config.toml
num_key_value_heads = 4
vocab_size = 1024
norm_place = "pre"
attn_scale = 0.139
init_std_o = 0.0274
init_std_down = 0.0
optimizer = "muon_variant"
learning_rate = 0.0191
warmup_steps = 0
schedule = "cos"
doc_mask = true
dataset = "wikipedia_en"
MLP neurons of a small language model. Each row is named by its layer, matrix (up: input weights; down: output weights) and neuron, and shows model dimensions 32-159. Each number is 200 + 40 x the weight over its row's rms, rounded and kept within 0 to 999.
After each neuron's rows, "fires on" lists the tokens most often at its 100 highest values on Wikipedia text that the model never trained on.

L6.up232,262,184,262,272,178,204,173,242,229,222,238,206,156,117,186,234,211,209,197,180,188,192,239,167,247,256,159,171,180,226,132,195,202,181,261,221,181,231,193,185,254,152,187,191,211,170,189,187,171,232,151,251,236,190,200,201,171,122,249,242,169,142,259,211,134,170,175,148,239,139,250,155,178,163,189,187,210,164,261,186,250,203,205,165,191,212,131,156,233,226,190,141,205,191,237,261,211,215,186,202,176,198,144,148,158,230,167,299,126,194,220,127,145,202,260,230,263,159,146,171,236,212,151,118,145,254,209,149
L6.down232,98,183,115,195,215,113,215,223,209,174,183,154,242,246,208,181,263,154,215,215,194,252,151,172,190,187,297,230,269,169,202,152,124,226,255,250,156,205,240,112,165,217,214,203,202,173,220,131,179,156,237,208,219,236,183,155,150,263,203,194,157,190,177,229,272,182,217,220,180,247,196,182,225,228,212,121,235,142,170,173,205,218,284,203,199,136,254,189,237,199,198,241,150,171,180,267,245,160,188,222,252,165,214,168,212,163,228,168,209,261,184,234,196,247,223,232,180,223,224,177,168,213,272,285,222,186,254,188
fires on: "orn", "un", "ur", "ut", "il", "w"

L6.up893,215,238,226,189,201,208,191,178,199,137,206,200,107,180,233,219,266,204,201,113,237,157,174,159,216,252,163,217,201,217,165,191,208,223,160,175,173,192,182,134,184,244,283,152,215,189,264,137,200,241,111,193,226,197,222,232,229,236,234,253,184,187,173,259,101,211,211,170,166,272,167,128,209,240,161,201,283,175,286,211,188,150,233,142,187,202,193,177,168,149,223,230,179,159,132,191,207,312,160,181,196,142,164,224,141,175,170,256,176,187,189,184,212,167,243,220,244,246,228,167,174,203,216,196,129,178,170,196
L6.down893,188,233,239,219,163,147,263,217,175,228,155,127,160,188,227,266,156,258,197,127,175,253,188,220,199,250,243,202,178,238,194,267,193,160,174,139,177,178,187,170,220,182,237,269,162,237,249,256,137,195,232,208,252,138,203,158,164,143,186,205,247,200,138,190,164,139,167,282,193,195,188,202,132,156,158,215,95,270,218,162,210,236,216,163,234,152,276,233,223,200,228,203,282,120,232,176,198,194,252,181,220,214,193,181,241,202,238,219,293,180,209,115,234,138,192,251,191,222,165,196,226,240,151,256,230,212,210,196
fires on: "am", "m", "ed", "l", "tern"

L2.up431,208,241,252,249,219,278,150,163,258,251,222,169,245,208,280,250,234,149,223,182,242,197,146,192,146,176,173,230,194,219,224,175,111,228,236,164,189,158,216,216,209,210,211,222,243,284,133,121,259,163,241,147,144,194,209,153,207,151,105,172,226,132,147,194,221,187,170,173,222,189,245,179,183,144,240,272,228,196,225,234,240,240,246,174,237,185,125,175,186,250,208,202,203,215,209,225,244,158,234,186,272,154,149,228,211,219,175,232,171,195,223,211,183,162,189,165,150,190,279,226,219,211,177,142,263,236,203,159
L2.down431,199,218,135,363,120,237,203,236,209,259,151,243,207,175,270,129,248,174,219,174,157,183,226,160,190,210,240,194,106,242,144,165,226,249,155,211,194,200,239,211,193,223,197,249,241,176,242,196,259,175,178,180,189,165,147,156,184,209,224,240,290,210,217,237,189,207,280,152,210,177,265,134,201,218,208,176,149,227,267,198,209,184,198,284,254,131,240,212,259,176,170,103,183,203,148,160,166,112,225,154,200,311,165,166,211,170,224,170,228,185,197,179,192,184,158,239,206,209,238,205,223,233,198,108,163,182,163,231
fires on: "ob", "é", "id", "98", "ore", "er"

L6.up110,128,141,235,189,178,243,192,123,170,185,207,186,249,280,141,233,178,209,172,256,226,237,236,253,205,158,187,255,154,223,163,251,145,140,222,166,171,250,134,178,184,165,174,193,289,139,260,228,246,229,186,228,221,240,270,213,138,154,195,203,197,206,213,197,198,175,193,163,252,157,150,185,200,223,155,202,149,90,199,190,250,250,87,241,243,233,202,223,140,175,168,190,209,141,222,180,291,224,242,206,136,199,246,265,152,209,226,219,209,194,195,183,202,214,248,175,262,155,177,147,198,256,242,186,171,157,213,251
L6.down110,232,148,195,258,149,206,167,237,178,195,262,147,171,156,261,244,229,161,208,230,183,186,160,232,214,289,176,185,254,200,270,193,234,292,199,172,165,162,268,191,187,241,154,174,108,227,217,200,184,173,281,193,200,180,128,226,151,227,188,167,216,199,187,256,168,255,188,181,199,180,232,268,241,184,235,210,182,191,254,186,201,226,203,149,152,201,175,184,180,178,212,289,203,273,189,202,217,103,195,144,233,166,235,295,224,183,145,188,206,206,210,150,165,200,201,211,206,250,208,169,259,191,205,228,157,227,190,157
fires on: ",", " be"

L2.up168,203,249,200,209,135,184,191,190,194,189,163,146,187,168,234,190,162,163,170,164,156,197,153,160,133,210,174,225,202,178,190,246,201,126,198,268,226,166,181,192,263,261,200,201,211,125,177,242,124,188,88,234,288,108,171,161,221,211,194,223,151,199,181,198,187,173,207,242,239,224,227,173,227,195,228,215,168,192,267,199,170,173,216,228,205,304,190,194,165,272,233,215,222,218,158,183,240,231,192,132,173,162,224,256,231,94,201,153,248,210,245,241,236,247,210,142,184,183,190,144,208,130,141,269,132,254,145,213
L2.down168,252,149,143,289,151,176,237,220,249,187,244,185,160,230,163,215,210,171,205,198,203,215,202,269,169,179,223,187,270,233,213,213,219,243,198,213,209,140,180,236,229,218,182,256,278,167,230,206,282,250,156,201,141,239,162,158,275,238,209,200,241,270,194,205,158,237,206,189,200,181,178,205,197,205,204,206,238,171,191,234,201,277,148,241,141,102,150,243,105,239,224,240,269,185,225,260,230,243,173,159,276,240,161,101,153,203,204,206,151,108,192,172,151,101,174,123,194,193,157,230,187,241,199,204,255,194,156,172
fires on: "re", "02", "U", "ri", "&", "e"

L6.up526,223,195,228,172,202,181,198,196,108,173,188,162,119,264,278,199,239,195,226,177,162,226,212,227,244,175,203,180,268,235,144,170,216,188,208,159,201,158,180,243,178,238,159,156,160,139,223,165,207,262,207,173,186,141,180,192,275,219,175,129,89,265,157,250,258,215,143,219,207,183,214,217,169,128,177,183,212,135,190,292,189,205,211,272,220,203,259,266,203,214,290,248,218,141,234,193,152,192,140,209,90,183,159,232,139,205,268,140,228,216,172,211,255,220,231,230,209,267,263,202,139,145,212,220,211,184,214,104
L6.down526,207,194,272,173,241,161,171,233,222,182,245,126,124,189,166,159,89,235,245,201,184,257,218,189,222,206,231,177,179,162,198,239,178,171,227,171,236,238,172,186,186,191,214,224,182,127,206,164,258,177,235,252,264,254,137,194,171,191,203,224,302,246,229,196,170,125,186,247,215,195,211,139,181,192,217,267,172,212,205,116,201,307,221,179,222,154,193,169,246,168,245,126,212,196,193,206,217,226,245,168,192,228,209,190,181,223,184,279,197,181,193,197,98,229,208,160,226,176,188,234,165,208,173,208,124,214,214,189
fires on: " and", ",", " &"

L6.up843,175,213,228,195,162,189,200,152,172,231,161,168,244,162,222,199,187,228,214,268,265,195,168,246,122,220,210,193,258,233,163,182,206,243,184,184,191,155,231,207,192,216,181,150,205,162,166,250,195,127,223,281,219,244,87,201,236,249,156,257,156,201,168,230,216,207,236,238,100,210,174,221,151,151,175,214,233,178,109,165,158,164,223,221,287,191,240,126,173,229,202,180,226,178,198,149,263,202,201,195,208,266,207,212,155,237,238,190,244,262,208,154,200,243,223,208,161,254,183,257,236,207,264,198,190,281,214,197
L6.down843,173,192,164,241,158,193,206,176,120,154,210,198,168,176,194,116,240,247,223,224,219,244,123,148,127,259,206,134,247,241,174,157,184,187,196,162,199,166,221,170,250,195,163,185,291,167,165,252,205,264,212,213,265,183,208,168,223,172,138,262,231,230,169,319,129,153,244,211,185,261,194,215,205,220,194,230,258,192,196,181,167,177,195,197,196,260,262,228,184,257,230,246,128,172,216,217,175,226,229,223,254,287,216,226,252,260,149,211,186,179,141,179,189,215,245,188,189,325,210,161,188,197,209,223,227,197,158,202
fires on: ":", " in", " up"

L2.up71,222,186,240,225,240,167,230,187,158,204,202,175,164,228,236,208,224,219,167,204,160,179,152,210,116,147,213,247,301,249,243,258,208,248,215,245,255,204,251,109,211,225,185,144,201,184,187,229,130,201,189,174,224,211,128,158,159,219,195,199,151,184,184,179,262,169,181,195,256,184,252,182,178,189,291,229,155,160,239,214,228,163,209,265,225,212,233,246,118,213,254,207,254,264,215,247,189,233,254,116,181,186,191,215,192,205,208,199,185,198,202,216,226,175,221,159,203,125,188,264,249,177,215,194,196,213,143,151
L2.down71,283,229,111,185,195,179,143,228,148,213,236,174,214,254,173,205,192,235,170,205,202,134,246,198,166,220,215,176,148,161,216,224,254,231,256,169,186,176,236,246,166,174,251,255,251,209,261,217,222,289,196,170,222,202,227,177,173,167,166,173,211,228,193,222,98,206,219,197,195,207,202,272,214,202,170,150,224,196,224,146,236,228,143,138,235,142,122,222,277,128,173,207,144,132,200,224,156,181,225,203,247,181,194,209,221,159,172,209,195,284,178,253,224,228,180,209,232,222,233,111,119,289,205,161,233,215,254,183
fires on: "em", "e", "r", "ri", "ru", "ost"

L6.up217,201,201,215,180,152,228,163,223,283,198,159,260,108,274,192,126,144,195,172,187,171,246,182,236,172,276,239,202,287,244,255,213,182,185,194,175,154,152,200,212,170,175,179,255,160,178,207,232,263,140,259,171,246,145,154,186,248,208,153,153,250,244,215,218,193,188,242,196,171,240,209,241,189,151,229,90,242,189,232,208,193,141,191,162,283,169,292,179,193,190,185,202,264,185,168,186,177,255,187,243,205,231,176,303,134,224,198,270,231,241,222,167,203,256,212,221,243,165,198,230,208,153,165,210,236,250,191,168
L6.down217,279,179,244,211,268,163,253,211,180,163,229,179,186,213,165,140,204,209,202,136,215,187,193,215,193,117,206,145,197,220,259,305,220,270,235,219,233,190,150,190,240,186,182,181,228,213,202,212,172,189,198,205,249,226,193,230,172,183,206,292,223,180,175,222,143,160,134,187,170,143,298,182,155,229,150,238,250,162,216,191,152,188,259,221,157,195,215,172,189,188,169,149,232,186,217,184,221,162,274,182,245,215,179,245,193,198,174,170,190,265,139,174,244,235,240,199,232,200,240,249,249,181,146,228,158,151,297,141
fires on: " h", " rel", " b", ":", " under"

L6.up467,179,196,155,248,190,205,166,182,180,197,212,204,211,245,191,163,185,102,209,175,285,185,128,158,152,157,230,194,291,186,238,246,266,272,228,173,154,254,176,198,213,173,178,252,190,254,174,199,250,161,189,172,184,185,148,167,238,242,152,239,206,160,173,231,232,224,240,191,219,141,189,196,218,137,135,138,265,225,175,228,245,171,213,211,185,192,197,221,251,223,162,190,196,197,157,202,236,196,220,231,146,158,238,245,211,197,221,242,233,222,216,210,192,141,202,251,140,168,225,136,241,155,121,120,231,157,168,238
L6.down467,111,126,228,146,212,218,149,185,236,216,190,122,182,215,121,196,175,269,147,190,280,152,192,233,182,170,232,211,184,222,199,248,192,213,231,130,243,210,235,148,193,239,208,228,211,191,190,197,241,133,180,198,145,218,244,214,209,129,173,212,180,117,248,227,215,269,219,180,148,216,248,206,185,201,309,204,149,211,162,219,281,145,223,188,190,100,160,154,145,160,212,158,241,213,237,142,199,201,190,213,254,233,175,130,182,153,189,194,252,151,215,202,181,249,261,213,260,224,191,258,224,249,198,225,149,224,248,224
fires on: "er", "e", "qu", "é", "r", "x"

L6.up755,199,182,194,173,164,249,204,205,183,211,153,124,181,257,259,221,192,159,228,227,292,216,160,209,172,150,220,233,227,218,229,190,179,174,152,146,139,193,150,175,208,166,159,204,178,189,186,207,206,139,178,225,137,230,125,226,227,224,193,196,169,157,193,187,224,175,192,221,174,277,195,155,209,177,194,195,225,203,208,178,259,121,157,200,248,185,265,241,168,193,189,197,208,170,175,202,245,205,179,215,135,247,206,195,148,219,197,223,264,221,162,175,256,234,160,159,247,165,136,217,155,179,180,225,150,191,203,170
L6.down755,272,264,179,209,167,153,183,166,262,158,216,184,212,220,260,193,230,157,167,193,154,231,145,176,249,274,246,197,136,217,208,213,171,230,119,222,219,90,201,223,164,156,194,180,236,206,226,209,225,160,195,216,228,249,215,159,200,244,218,124,113,188,150,211,228,175,139,249,190,195,235,199,202,202,113,210,207,180,156,186,196,261,282,162,177,238,157,299,168,223,144,175,188,222,183,176,157,239,240,83,254,173,168,169,229,192,174,146,123,204,196,191,224,262,259,192,148,244,279,227,170,151,264,151,243,201,244,253
fires on: " Le", "y", ":", "on", "e"

L6.up117,231,220,240,198,193,196,160,170,156,226,219,172,189,200,208,259,130,265,224,265,214,184,170,211,192,225,191,282,283,287,144,209,193,168,226,239,201,156,155,224,208,127,110,215,160,208,301,259,214,288,136,267,226,164,222,246,181,231,190,174,149,291,188,218,216,150,203,215,211,139,185,301,158,171,145,241,226,191,205,207,175,265,139,219,215,223,257,169,247,104,255,212,161,184,255,163,231,200,138,178,103,170,236,222,218,193,144,141,182,207,205,174,214,206,213,196,223,110,197,159,180,181,193,184,182,245,121,192
L6.down117,185,101,196,198,212,244,159,188,239,167,108,221,214,260,169,200,256,161,185,171,253,177,252,248,133,169,228,194,141,118,227,139,231,172,178,276,198,200,181,214,175,206,207,257,243,202,311,199,197,129,228,182,263,184,196,99,210,142,162,232,174,247,201,209,170,148,161,138,144,206,199,195,193,188,166,229,209,221,236,166,162,180,204,248,167,185,176,199,233,229,221,210,133,157,199,207,210,169,148,134,273,267,105,266,213,190,220,208,229,151,145,253,119,176,262,259,177,162,261,178,137,217,195,194,218,235,165,180
fires on: " and", ",", " or"